{"num_attention_heads": 7, "vocab_size": 3666, "norm_place": "pre", "rope_theta": 10000.0, "rope_fraction": 0.25, "parallel_block": true, "init_std_o": 0.0204, "lr_mult_o": 3.0, "max_grad_norm": 1.0, "warmup_steps": 200, "batch_tokens": 262144, "doc_mask": true}
MLP neurons of a small language model. Each row is named by its layer, matrix (down: output weights) and neuron, and shows model dimensions 298-393. Each number is 128 + 32 x the weight over its row's rms, rounded and kept within 0 to 255. Numbers have three digits each.
A block is one neuron, or neurons of one layer that tend to fire together. Before each block is what it responds to, as a language model described it from the Wikipedia text at the highest values.

Description: Quoted speech and titles. Early tokens inside quotations and song or film titles, especially contraction apostrophes and pronouns, as in Don't, It's, I've, We.
L5.down617:150119159140199096158079130084129191162162137120151149143111137160095167141131062175141105057119194111131072150124144110141085197135132136154168077048098094100157140152144146148116089119097147100097124110046070094176137124112170115133132122137158131126114157159107140143106141062159141122

Description: Adverb-forming -ly suffix. Fires on the -ly ending that completes an adverb after its stem, as in extremely, publicly, largely; also other adverb-like words such as not, always, rather.
L2.down126:110101137112076091132137194160080069092107087109131143134117144073131122094151124177105174121171072094163152113163152081162151140046135118096145154106161129153166166096089159141131183117049160130105152149183125097081139163081078104072106169135159148096114095125164105213111132173131122130
L2.down238:118095128137134078187095126120115069152153105129115123067106170162111186189107125126105157082161096159121123082138119121146110180108101108185184099163156135102171173065137105147175189109113147144148101142157147127166139188117125129176127164147149145134132088150178093112117120124077107181
L2.down343:127129176090169106122195157155133110146172116118130161047093177146098131190143133128106161115175101125115112129149116061089175142065084099208132123162092127158124135062154122150138136117133107137192117129168095070158190123169107166082057138161109170177104138113114119125137162148141158063
L2.down918:173117109098113124084088127109183096136120180099176215098124183110102104107127127149086148148198146102130156129142141105087103141104093125147052099179109150100137148114091083141123170156063106051128125122137166174162101160094160142152128058092171105148105099121158136081076092126115115128
L2.down1032:138075155130119150181071180171114097128119123078130126151092189094203145116121185164174103090139084227089095113144105142100080060116111157147135136127069145137125110075121188152129126087177121182121109132140115091086097156104140142179132152159176181157133118125095153118130121122089155123
L2.down1083:156109157170157151116099153164099160145139149101115102163164187148130163100144158162104084063117120141164151146103063111161058097075165063082125160171168172105101122187127142130136171162118179110085140166162122144125175189104091104116175126157109112107156103155033158120209147097150111117
L2.down1423:067074108203140150191120162176123049082106137173102162116126150130194122101109154154162125101183051117123139126148128133087145155158133087160109080081126100144090145129134138089114132143062135117120098171113090091141155121112136091164116129107141148109162109113120136177102128135130193140
L2.down1511:138095184177101111115119134193140132125191142160141116162099169085131110103118150131155105209112133105148116162106065099102045161091092132134166093095150120101174148198123150123101139156105062103118084114110090108151091142189164071164144144138105116143174127150169188111098138109134112124

Description: Mid-compound continuation pieces. Hyphens and word pieces that continue a word, compound or year begun by the previous token, e.g. at-grade, with|draw, 20|13, 1998-99.
L4.down345:151155080128161132159103121109096148138122112124146109137097162120093115133090143136196154117151154130094143159200173136115119140138156127136125141141127076120167116091108156135134159138104120121135153136147126171136109120113136124082169118151195154177143116111153076158179129121156075109
L4.down447:120148127149096145157127088089096158101115105162174132153163146153106102143120147134115139095095132113128115140176084116156077108135126146152062117125184104095169091143192130127110171088195078117149153083057116199080116150096151115096159157126155099122142186110108122095119085015134158109
L4.down534:105219130100114097118178151153107130119125182063186118129085113147154135172101134113116183146092126102107111109163103160171153111112131130134151170114118103157082160117156126169143092147161175132125134160097130035122121149122147123132123142097105111092171116144117180175155121143072052109
L4.down613:133139115140184145147167095145113158134115153111128121129092129154082164128087162114142139126135118139068137148054097135134117161100141096141183101069147182136106124131059155113091100174105189089172149114155116177155071207127104198154111132112099102112113175131162127149115177125158124214
L4.down1350:119105113183118122138071169160192132185133089113097121121137127164160120113154184141151118110154128101141164113114126113102149127194134123104098101079151139141120139155176071128111101164182125121065158149147182089094147130094149082087146147200102104148075095118118155134174105119107097131
L4.down1564:107139130120096080183114163097112166078078121196097130151139135107079162104164112140184097140166099139092115139151086084141118156102134102148120105165165111137193104130118153128134154148155080149117161127146133128098208120149118116059108126133117100135148151067102099144145140154076129150
L4.down1721:101105186137124112051095140106127160131142120119109094107097172087125116143130185079144174139126119136128171109101164186157140144134113137131146157131086106152124138054150156089215110159103153092113099163171146123171146125110127126126145148166101124097161167177099104155132141080139167142
L4.down1744:128164083118118122143098082215111095177119075174106138147097182133090175159149177138101135116153160160114136109117089123115079123111132099142145128120098170094141156174146107029134101090120134120129080132083149126117130137135117083170105116167074169075148157168194133128140122114080150150

Description: Word-completing suffix pieces. Final subword pieces that finish a word split into several tokens, mostly names, places and nationalities, such as Sy-rian, Hung-ary, Roy-al, Thail-and.
L2.down12:205126128111105171112121102121120181138179152083091143132241139090149118111142144121109168161061166137104102157140102120128116150136083153113062124177122169156074092131117131134136132126102083091134135078132136159180145158147125187142161155100241138103093096178099137108119161178143105111
L2.down83:123059096061135112080131097181157127166141134068159079136106144091155139102103171106142159162071156149142116137126135089135107132145132177155125123146147116196119110098111119104182125177136132124123117155128149132129165160105135074142128085093131126144118147127090156129127138147159193183
L2.down290:180100093135181114082086129138113114116079090218157074115112107125082084140146130136169164147134153172146126061126132134151187171135188143130058162069110196170072107170117103187083112135132125082112107145117151169141116072161125095113139086121158119135096141173059105136099143128144117075
L2.down879:142183124133084124089220115169140087157118159113137126074064144124122110122093099075178151149134158118128206105148125177129102152064190100081121150091048166144125128130068093124030052110164145155184173160125115118099106186089092147047219149186080089152110108085152156102086134167108108104
L2.down981:104102164072130136142174110113098117116162128102156132157154150118074150111168145115159165120119152071143160094146151084140131136085132104127088105202130121129108136144132131128166144184055150092136150134137183142161120065171108136155141161155117154136153070145117153151130063111092092124
L2.down1354:105085133167099063132118105179060104149159166140119082164128047126077120120119112117139184159098115131122161077133129123173182168130140126170099118130087122124137134122120105150093152129118120142166163063135177118120154119120152129137145103194134098129155123099124153164160083176071092143
L2.down1371:118075141127110146115164123090118119125075146102140142104189097176141088118098127142058149141114065081131132126105111085095106144109062168100144105112192098154120172084122084091184139109198122157132019127168158101117175131138128113117118163140219155100146191121173120106146196103142134102
L2.down1726:100120144168141146135155113104153102141195101172169124104181135196126063132143174168097057135180103126106132151139091123147114084120133073156141122112151112144172193101186130026086103134137139095175140139085099116084094098126205073072108095117134111146138177064132125132096110083104092156

Description: Hyphens in compounds. Hyphen or dash joining two parts of a compound or range, as in spin-off, high-risk, Sentinel-1, 0-0, and 1863–1931.
L2.down119:116116137149088106087148108158137134150146079055095157072166153091124147117119144100174189077082147189207166123117032144171115137080068134113119125165093148177118174129163159072138088090154189147152121142123130156147131146056117148146088165109162158120124130111118092127122111124159148167
L2.down322:102181158118229161100165115108129122145179164124102182113155160124119134085149202068147180145104156120167181163163123095089154155152164061065120145123126110128147119129140109165045138107167135137143111110123137119144137095166154164121096068140132101160151123152074191127128093104126170090
L2.down572:140082069139140116105143117113142138158117083081083150122098203111102164106156147128201109118136116067148149145128151100125161150187134133114152099123171117109085156114137140141147085163114092131145130147080084188125093020103132141134113131148173124103102140101069106164157161058132140130
L2.down621:106158095096125134116125115144162118182105170106094139156113169176105128132150207099115156116132093141173157154130064083147137114101085169089162133098125127106129163154191088141135177133164168118105166129168151058121150126079106117153131155155162100175145085130073191165173100118097150164
L2.down675:140132157078123169091098127156136106144194100106111116088139152145159119162094126141171117104080193098149162168120120122131132080131132157156229090138120123157128151171149121184114046216141107135095140081131148135104118123107145146144081095150134173022159155122160134156131113137105124084
L2.down796:104117117116165162101175181173128114178157147099137115092112156116158196164168171129148163187140142076157097041142102096121111110097125121099111133116138144138155122137151127106118109113115116093148068116158147154081101095124122103098062180088102188124082096093105163127127064164146095162
L2.down1196:069145087087097172133073131111105160182121115130109143196110151150092207105089147150187137096104074110208166111195112144083125133166191087070034154106144184147161094163133086121142174183133104127103127149132162169124135187130140144110101121135153096119173096151160159169093150093134110110
L2.down1652:089124133063138149174167180082158211124152137121120108123120133144166092138148102136132144148113092119121106102097148101099110109120111108134130146112107157087127080122162147133125029144113137182098102117117111100179084091039114159150099118132156099111185158091136137172112103112078162178

Description: Foreign surname fragments. Word pieces inside or ending non-English personal names, mostly the -z of Spanish surnames (González, López, Rodríguez), plus garbled non-Latin characters and stray mid-word splits like v-logger.
L5.down485:120160132078145105076104139139108130076159153109096103079137112132172123089141145120135115104123143092162127083120115115082149141152171110172133150111168121085102198105109139132143193199195182156075118113117066169166095129165041158124197111098164137138108130149109097109144122096094108195

Description: Word-joining punctuation and suffixes. Hyphens and dashes that join compounds or ranges (well-known, Top-Ten, 3–1), plus opening parentheses, opening quotes and plural endings (ships, panels).
L5.down789:143137096102140122134146170093085148111168061100118094103115131174134085093160209130106091070150108057173114099141110072149088145114134163154113141100138163145103121163197164126101060172101120168092130138162157145084218186186117113148191207122111147178151105124154213164149147077126144150

Description: Song-title word pieces. Word-piece completions and short function words inside quoted song, album or film titles, such as G-et in "I Can't Get Started", Noth-ing, Everyb-ody, with weaker hits on mid-word pieces in ordinary prose.
L4.down27:105132115112110135092135141126135153174255135161145135091119169111158158103142122133111150102104103175108059135161117141156120137152060123195141102112123092084145147134132155167113178116090090168131108122112090112124134090090100150141094089113104166126131144116104181148142132052093100152
L4.down50:121140132143124099096121166098164190182106137169212141108100125117113178107140193048116098154142097103127084093124150088130085132169075132182102153067177081124158153192134136122165112138178089175139081068180093112097131129178156073136140101121149139123076152144140147108141105110121118088
L4.down150:151110072189113134162140105170149148067142153121183166087139136140123161142177135089155070126107087158120053118187157175073129141100107154138133186083127130141218167144133160148091109118158151117116120099100107037130139135133119124071132121136139084153171148116075154113140102139080157179
L4.down1076:143103120237141184134119133083127142163176178202130145136213124132097147156106136092072138136105138112157111117134195116138096181172121151131104128137081111072095144110156082146140124122188080113107110075184118097165113154213164101101129159088154106103159098155124105099173115142121154147
L4.down1120:116101125163177153150087129130165102170150074073038169142103160120143183131121132176081143118151108139107095110098107123160110121119106131164107130160122105175090205040187154141084151114110184143157103154142162102178125115132146091110116101118159130110127090153088123167127139167087176131
L4.down1137:167104097101181094139102100090107095108137094109175110126143152166119142150126137100167153184136159118157109110113124167078068178093051095115164120134125038051189163130146074020169121128166090153113129146108209107106165148151189143130119044146150167124183126127133152130032130110132064116
L4.down1328:141106080110094157099144142144125142147157127148137167154195099084120105142173122121123137048160143161118154133157193152164078138112104103115077133113117195135128127124120139101142161086161088075129147092144157188123142125125080165105103133104141122138084101105114141179140108140104139156
L4.down1329:151130096171094140165118155133140131151050104124106125131106118098125151111100128195089159060142164157056100136195146151134060179071170123154111103130124123034136194088157170116143104098111145145125135129112109096140127179132199122052059163147148165168168102111076109164122111133124150131

Description: Number-ending tokens. Tokens that finish a number or its unit, chiefly the ordinal suffix "th" after digits (20th, 115th), plus closing zeros, kg, ft, and "same" in "the same year".
L5.down1208:153149143078098098148122151133131145115188127117112097065147125212082199116153124114146108125067133158167097134099091182137067130110094162132141164133106101134195174125114114101110126117108138135107127185125086141087165078169157144186155096108080096097174108106133087162107168190162120147

Description: Proper-name final pieces. Final subword piece that completes a split personal first name or place name, e.g. Raf-ael, Christop-her, Brand-en-burg, Pat-rick.
L2.down508:068160104119138141058042074155121049185083116165130144192114147158112164049108107080169176142072140129122119128194123191105159100111108095151174132140064141144130171122158136192138180073130131079107105129127138130118101096154126109112130122223152205130118121140106134090121162103091173117
L2.down536:080210180161139095155102201114112136149120153152141098117067131077148160080183092094124113112214124125145121085124133143128154145062132122131083119114110121090133151095085149165147134066126167164121146131129112161111150142089115116159130131095098114143135083091148160141202195133039110132
L2.down728:086119141130090125157100064175142098081129151130193111128095153157167105142124112082240139127126166162125149073119130116093161076096141150210128124176117163105092114113138039128144107096110163090103154159062180146096129079147098117107151214114089141135128156141127113101125154148092147115
L2.down1006:111119099147118127118089150110126106122115158127120149113106163157145101119138127116124075124169188103128165142125127179077146085114129118168078196167120134143124142071155146138113191098159124092130107139116139136132133119150110088112148114157107123189155169143127192094147090128081117087
L2.down1220:074124166120141178139113107110094138113063113118130121056136082149157135112104103144083073167161167120163146136143145153137119140096143145116080126104153140159114159118135099119148143061197153087140094173154097202104079230094081121135127163165104124131145135094159125139161113142144176128
L2.down1433:117093086089116196127105129147111140139104140142152177149152130192159102156124078157160117070075178118115140140126047145158164162080121107126098160198110145134143139087098170166109129151154132151095089136072137111096187138155138088128126123120084057114121148148074154040123164133111161072
L2.down1567:183142137103177089078088137117126113192134109123081194087167178143126166140108133109093128097114145089094142125100123119105116109130068076139106198099133151114131077139081124144152169171133131122142081129157158144096123160150122140145165143167090136145126118148113191111148090152122147178
L2.down1743:152171103125138121195119148123134108107147109115145109104118162133129114122119103104168125112191168106128141088134157144064093145070089095165096128154127184149113134117113141171088133105134145156138087122083112123112162138112137122124113104134122142098131129165123165097114088111164117101

Description: Token after personal names. Fires on the token right after a person's full name, mostly "of", commas, table pipes, and "and", as in critic X of NME.
L4.down60:083098191144168108056136128074101067104129149088132134138146140158135152192129129119099149116116102147104161139223184164144154113101125086173201138162145208087124149144133101136110140099137109129102142093158122095196117155157139113072148101127111075187102077111139163148120129131153118153
L4.down184:100147184100112055183145121165123120081145103108185136101158127164090149161120131153046098052119155126124122138155136099136149129137100147125096152130076124123116142145177131117122169059092097153098143081128123115071145121182142160134186161103127086097131131100144139104086131123161148111
L4.down228:146162180105165103052169149137122092195141137083171100118161147136148154120070126105127101155138103057120140133102094161141173040078128168122155107090176133127134117153074137139122116178100141144187089094104092125191117130163112102097118131062101115153105145110171155140107114134192119095
L4.down1104:124120128107112158092115112142169128145167099169085145084104135150139152140116123130116165162168046127114110128117095198136143102140145129106136148106120111131131129123103140099142155137131141163142100068131109129091097103155088084139117139153136098188098214093124107139083118108110120157
L4.down1655:078139128123186054111125118178158115123119111105082117093130132127197133130166209160097130138101142135165193163166132111098096152044127066157145109124151113154151113101104148127132081102169177139108133092122136144106102118119159101168092145147130190129138122156109070180095127169148125127
L4.down1666:102125118124170058137117189089118088122136066100175103129222103187097102140164105153146108094164126159172036122141100128136175122100181085144162141130153106100132095136070101188124112121077114151120048097124122156124122145066084110121130203092107118107137125104111154117106159119212173091
L4.down1756:119098108081156182147149149112107131106085129185097129098129090064097111160134076136077139162079180100117134145141190147180137098104118181058118142153168137114133141140141124133117150163174055136149102132175099114097109105128169126147087153132097086226158098094164171164072108109123134143
L4.down1778:126184115188109093149201133150129126108131110131109110104106147170096103172064148101082171173111129137127093128143144161120144145176119129123089156083057141135139168205059109137172139146128130135111109142208102108133089140168145143133110174179127122095073116136137152126153108135078085117

Description: Mid-word in transliterated names. Inner word-piece fragments inside romanized non-English names, mostly Indian, Arabic and Japanese, e.g. Sad-ash-iv, Kas-hip-ur, al-S-h-araa.
L4.down136:203086097152165137145173155125161129150145109099143140150122165092171080136116150143132095177099109141173137134127134137135113137167106184120075095121119092111153072164116229114119145155168069111103108187154116118153114139123122162145195136194119129097156169176147159075160132128118130133
L4.down287:123130165138168144125128158176124142094116109160128128110117101084112176152107118137161117069069136173158109191186159141088072131145134095147188095088087089106095115104118138136092113081118109109143108100079161112181155101099107119158155075126137085133174085167119145213200091125123049174
L4.down703:141148142149151146131141101155117142195140098095190166124123126165110081152155117108140120140119147081147107148105099161139125100102130148159115098151142121139091182075163132099173153131131140103111156186142177124134101150166092132096100091142111086078095105137118109136167130145125124171
L4.down1203:163136098102133087169155162123140132171151152142174123180090149106128183120151151099107152142145110083078069137118090192101114102081085145092182090155134142137105204139136143099097132109113153128131158114171135058123159131167087098114131091114071113120142096065099055117149118122110179147
L4.down1217:157123005194171138146128175137043110131100124147158106119119154102114135103136146137167133079171175160152135126133118126148106140129122127072042142078144142099163133193125148136051077153159135150107143162147141083169111146126142155172142072101127126105084115170110086157141153147155150188
L4.down1342:134155102155124143117121116147104162103181069165143096152110074142075113146148148129111165172107102105129109114134138115135101110112119157135132112134108140105154103106160118111101070193128103082130116088148132185111172076110122117124129176162116147096138102096099190109170171112117081066
L4.down1550:110124146138055101148118061085102143195136175203104134113130100079119110095144127084119051152124143188114084122128122104155117156094134088103111112147087135119148111121127166162115073106103103158180148115130077154149166071135155131122086154107151159142130151135087159161096088129068108095
L4.down1718:143141122177088129101162145126140128134148083149170073156111128129122137132091138147160069141128241166169157155113175137119095122174110139214128135092098139097092140058094105090132148117103136122113117139138097155116132117164082092124081132205154113125149134105106130154147140138133100123

Description: Article "an" and name fragments. Fires on the standalone article "an" (an honorary, an oceanic), including "an" split off words like analysis and angels, and on mid-word fragments of foreign names (Thiruvan-an-thapuram, Dev-gan, Galkyn-y-ş).
L5.down1549:138129152107181122131110191123173113145129117111133101110144132094103136092131063183070155116157155168134118105155058156141136197185131148126147076132128141154085110106100094128159106097147190154119105112178121094110160154139112043113124083116142141121140103129123100153158164095112137048

Description: Ordinal and number words. Ordinal suffix pieces (th, h, nd, rd) ending words like seventh, 5th, 2nd, plus counting words such as two, six, second, several.
L2.down426:112098103073025188103144096165129119167132146126086154084181087141104175109183113169123105125111097126157123141119136180076124143126147124211160122126105125098096108119038155083113099122151128130078099107113146147110095071150086131117129178127076106145128140131135099138099085139092152117
L2.down762:142111130171117148074128078136194120128065135206089143108182158121156013152083158115199142129109096152204120114154183145130145118086132092201142192080124063148106141094143135062089111092098108152151106216163128162128133184173100092129113121114100158142161190124166058182119182128156134099
L2.down958:122109118129137115087157072137124124159177122129092182168085100090065098128128143128153142081203098109130092133083130135173164194119150115173150158111127064138097096094120143131080059129044165089189161095167128164138124127163093150125076185091106143139093194141187115100112161143135034095
L2.down984:131094155135129146169098136169158092131121204106146074099149086152083163132168186119152165141163122125179170089142155111113157092111175080151146179105104145118074107108090087058100091100086149168125086161148121118071119096105129115193123121170115110086086078126149123119116114071066145137
L2.down1114:130165115117107115120130114151112123134201122155088128145172108118163162146074151152163099181156115152126145156111118131110129105127112165085143137133132085135168155064179135166154171103130143185175173128143101087070128074087130150127108170147092109128094138187132070176132087129145121141
L2.down1140:101095202093120132096149074141174146162091218138167155119142104116117159180132111175109119071119125131153170157131098125127133168140115090135107107156114148193065113136080101103116143101099099089189121241184142120170118119117109165136106126091122168195095173054082147100085130138101100158
L2.down1586:130164116124142158083175083139119114164162083183149140129127062122107157130118114078152089111129123162180121126190080151157182179087171133160154140109126167181093132117110120133141105100082172127133090204123109157098126149158100116115153129160030143102130142122086115169138115115146105144
L2.down1595:097112190128169228127136112175156113179127109103090107162091120105104097117132119132125075087076135134170169099126151117142151155065119192161110153147066106146106121111093160129147182121089137044092132195096101098126094158177123146193147155106066222122138153122161160103163046142088106106

Description: Adjective-completing suffixes. Final word-piece that finishes a split adjective, often before a noun or after "most", such as divers-e, pretent-ious, wealthi-est, isol-ated.
L4.down52:137128136154149125151107080211116124124114162144093138140113127121129101148122133133076061165172135103129122114151094149123102163128153144141134130132112161093144124137114113105088120148151192123152148170106161164109154109151132133156104122153066112090083126064143171142075089156122110146
L4.down157:155099160199197074186049091170082106153090139097187172157097156086084124105126138152111169163144121130133135099120119181081149138169187174118156197084139158124112158134098137141070167141116098171082171114108097156084123135100110128143156115137072135105122135152114148110127109152170098121
L4.down311:151152088159132113093134105112154186155089134138182073066165083096099145164152111087156076175108105087144104100148171066173124157091095072100086142110114164165161138174143144091143104164098150135172130104156092157106151140134142059154139119120131114079125152134142144142116127097102117138
L4.down792:129093117154142098086133142188170084141176084048111148090093115124132096133037093103137124211160117107175076133143115185087157164135205165189127173149157074211151124180101115128087069137080187140157132193120120152115117130086138145112114122141117171096059148112139095139120144203142097109
L4.down833:152140121115147093121125151114119114152155166087113074125134137104135123122140184192125126064111128177156080105129154111179220097083146130176106116097141123084126163102140125080113188144085121124194188137140121164113154118116153176157066131141102116131142110175175062095143085120119082091
L4.down946:097099105153110124123109154166126136037146136146097147055102131071132129142143142091180148091131091147150153111076122057174078118160148139133112106128086114072134101123155161088108155084102133106148088148122159122084150095128112141211161096069160168090162121157129144111125144116078144111
L4.down955:182055093115056165159123165153097074128100128168118119134118136121119093158124153161150132157107168133113172029087076146175155163096102155171141122132106128156131123107163135145144110115142096134096143139111132104099107134106129125118150147120105170153143129177087227208115141132141102137
L4.down1577:189085159140135100110128107116159093131100053102085152127119133067089109119121121116185126189106135139136148118132103139154147123166145198112148152164155125133169174093155083128138179109198108106120185146143143132133152170145093117091102111153126184143105159134149097142143119174124138021

Description: Proper-name endings. Final word pieces of people's or organizations' names and the comma right after them, e.g. Schuldiner, / Gutier-re-z / Hutchin-son.
L5.down1027:111085142141147132121191111127120148046164164090140121086131083142176216150160113105076171111093144103087102150157163049139146086154137137150184091115120128121114086120104179093084109194102120156124082133162008090147101123157159153092178133133109109138100154097101207169183142167140181164

Description: Romance name endings. Final word-piece completing Spanish, Portuguese, Italian or French proper names, such as Paço, Alfredo, Cuenca, González, García.
L4.down66:146191126098143123087164117077077134141124169099149154137166151117203130137136141177088108110168177098119125165143089126135147160124157068144150083157120122170140190136095139068116167115120122137088175113103106133186105137107135132128076073161108146033131144156078086133090116122146128119
L4.down405:120161098146157146121156117110117142143127149142147182127098157105089105124084125063196108114130118152081107084171101110152143100140147118138213090134170169106069190097126117108149163135093062114110125099142133127142121106152104110122108095163137076095155114119100135182154151114114147150
L4.down582:116073104103160130105123137115143137103124148163111111104119126113101141090113184132141123141139167108174136141158099126164155140138108171101126138191141137051159131202124140105126138155189132079117175130157135116142124138151143059126176120116164058127102128157098112165093153150090088169
L4.down718:142133093175170170129104058103105192111157100096159169161140105082130151141159106113093120170171160128108093117132153105168131121162114105133122130095124194115114149102171073069161139110194111115149137128107112161148144129145139123142119066112138183083169108092098165053106162169155144138
L4.down801:162109138109162132101080158134122138126129114137145180114146112127149148156121104118114092078106106131108122192152064209090111135080130169170134114135168170166092147164169098149169136105094103098157117160099127124076113056165135155162158159125013130049082145065174118120113141086116167106
L4.down1206:098126111123154107172112167141133092094139184124126144115105108120179105100096148124150056135143093158125122077154069132107134112105087072137130129150129166143141135138148088198090135080104124151093148138127094135138120115127105143144143162132096112104168124109068122103150083185159130144
L4.down1515:114181162144133103153077109111133119156099143156154095147102080107121149077116135117201124122107128091165099087137127076120151116156140168144115111110158136124135104199088066182116156107188086128074102160149125146122140128104095075105113136175133101114137137139160110146109131172175089145
L4.down1696:097137105124150068150102165125131133107140184133087140165110132104132141107099096125159170137192103119096122101125145076130128134097150132045187114168133126111115131159091147177221106097179095153102159109202116145139141118080107135101131187145143127119159110152109159120087161159049140116

Description: Adjective-forming suffixes. Final word pieces that complete an adjective before its noun, such as -al, -ic, -ous, -ative (environmental, industrial, famous, alternative).
L2.down21:112132125149115195086112141140154098066125144156135125162104134109198147118159138147165129103143175116157131103103139132148165120095163092116140142190098102169128152113106170127099145123107146127159151153104091106106146135139144159169139110128116139148137121125069155118091141130084122152
L2.down26:161084072168138054156160182153140103137148139141118133128116171086169081125116151120108141180118145120155158136102130136054146124121156168106171153144166119140134185118076155083120184142151116132150126110116117159112157162130069161143125121109092163135134134124115140131192094174160095128
L2.down123:120162126176128086120086163132110119148154131101072096087094185133139121137049128079099132131149138145213143140129089151206148133157165150109060151060111121128117167160118114107141117142148138123134158115080096133211130121141137104133102161121110118119163139161179149075148120116117135112
L2.down576:105137145152138070136187121170120133155138096134127162099102136144124114140097064136174141168152180153122111139162088174112172147110140107187123127136163112151178155146083122178107124097118151056108173203121108088126133162134182117157108127098085160113117167118186143169132114156158177107
L2.down691:117123107172141155084245140111180111189145123125110069141172121122184088086128125156168094168175128113072130137112078140103154110105132163100096154154151089145119160100136132130107138144081119142124138109160103079158141184152215131107115215158120158125102117150148157051112159140122115106
L2.down717:111141105113120176134172085136056133127191088118126101113147115118179141131109100138163140138114124126171150117058074120093113163167168164095094137157128104068111141180182121128124114070130146190166109184174111142047130166107128125125139106122087130000138132117205161131141121105073195114
L2.down760:112058050114144106115101154134101163105157113119110160169120161126148117210071046112184114129080125121138078102108071153121154128119139161140129114091122151082133116155139149109197099125094116159161101072130151096123153148214173116101106134174154094116148091150126116178124127150101147077
L2.down1057:178144157154103118135204128118175151116088116148080172119140119103134083130143081186142086183114105118117120144110104072085126162120140103098108150144132119162093140060113151163070166089142176182068172189110102097150174115150136129081118118108062140150131143137141110106177104156124104081

Description: Number-following unit tokens. Tokens right after a numeral or number word: ordinal suffixes (100th, tenth), units of time or distance (days, miles, hours), and %/per cent.
L4.down464:105092107133122090129124154193127105134164119169112088116155158105123063213114121095151137083144066109153130168148116121113150140093091152135052145137151079120107109102145157086133182183158134142081119102153153168146112100140090133114094094157124124132062140164132123144137116114170114093
L4.down512:121122160123085155216075129136155137151064145128149145097120111097138116204139108156103131116096094070084131196110166079128113126145124092170159168164137114129123157107119149107124172063101138131176077195085111122115115073157087092140102155193123116170192161093180110123115087132097134148
L4.down645:129127147183123122138156158130094140174183117110130124110161182097091136150159060149109121113126152143114131167153188090111090107086144126145153095108145171088166186153122132153129128106198188174177147158108123107102075129153149174110049129117103099140201154142163122123115072140092122181
L4.down1183:140161112081151123112156151144101151119080125121114132079137058091116123117108137087091128132058045096176135184118176135118144107139124194166124128111119100111071179182115106129098086102094147091156130118182108159121150162136126113100075135150031142093094148136157057086150031090162109150
L4.down1340:068103073125134138161132037133137138148091170154044101113117221182099130170137099130090142178117158133124085088159183138098193132095050089146155141156199191122156134108160125095117101133151127112097158137085159137085115160121127109157102173121122142095183066119127217080084146170120129145
L4.down1451:165140125100148099140108114127154070166112104153142138092138121108135168126148107080132136055117141091121144121138134149121143115103120134163155096210092096127119135109109103136176135145128146094101145141093113127129178111134180138156038149183105185178107131114067081166127122134097152150
L4.down1727:114121171121159134098103121099181097074102144147118173107086088126084146075074115157142104196169107030145134104122143120105141131150077131157108185105154152161139131111126097185083088157148126140109121115134138159076172127124140128150133160144097093135112129083064087097158120108137076107
L4.down1767:147136169167191132134108171122116132132160140117186107122088104161128105162096104193111102140110120090143094166143221101148140144127159181139095095151095122153113138156139107137098171146103160105175098174190073153127117137045093138134161104102140117140104099160126096156093178086122068129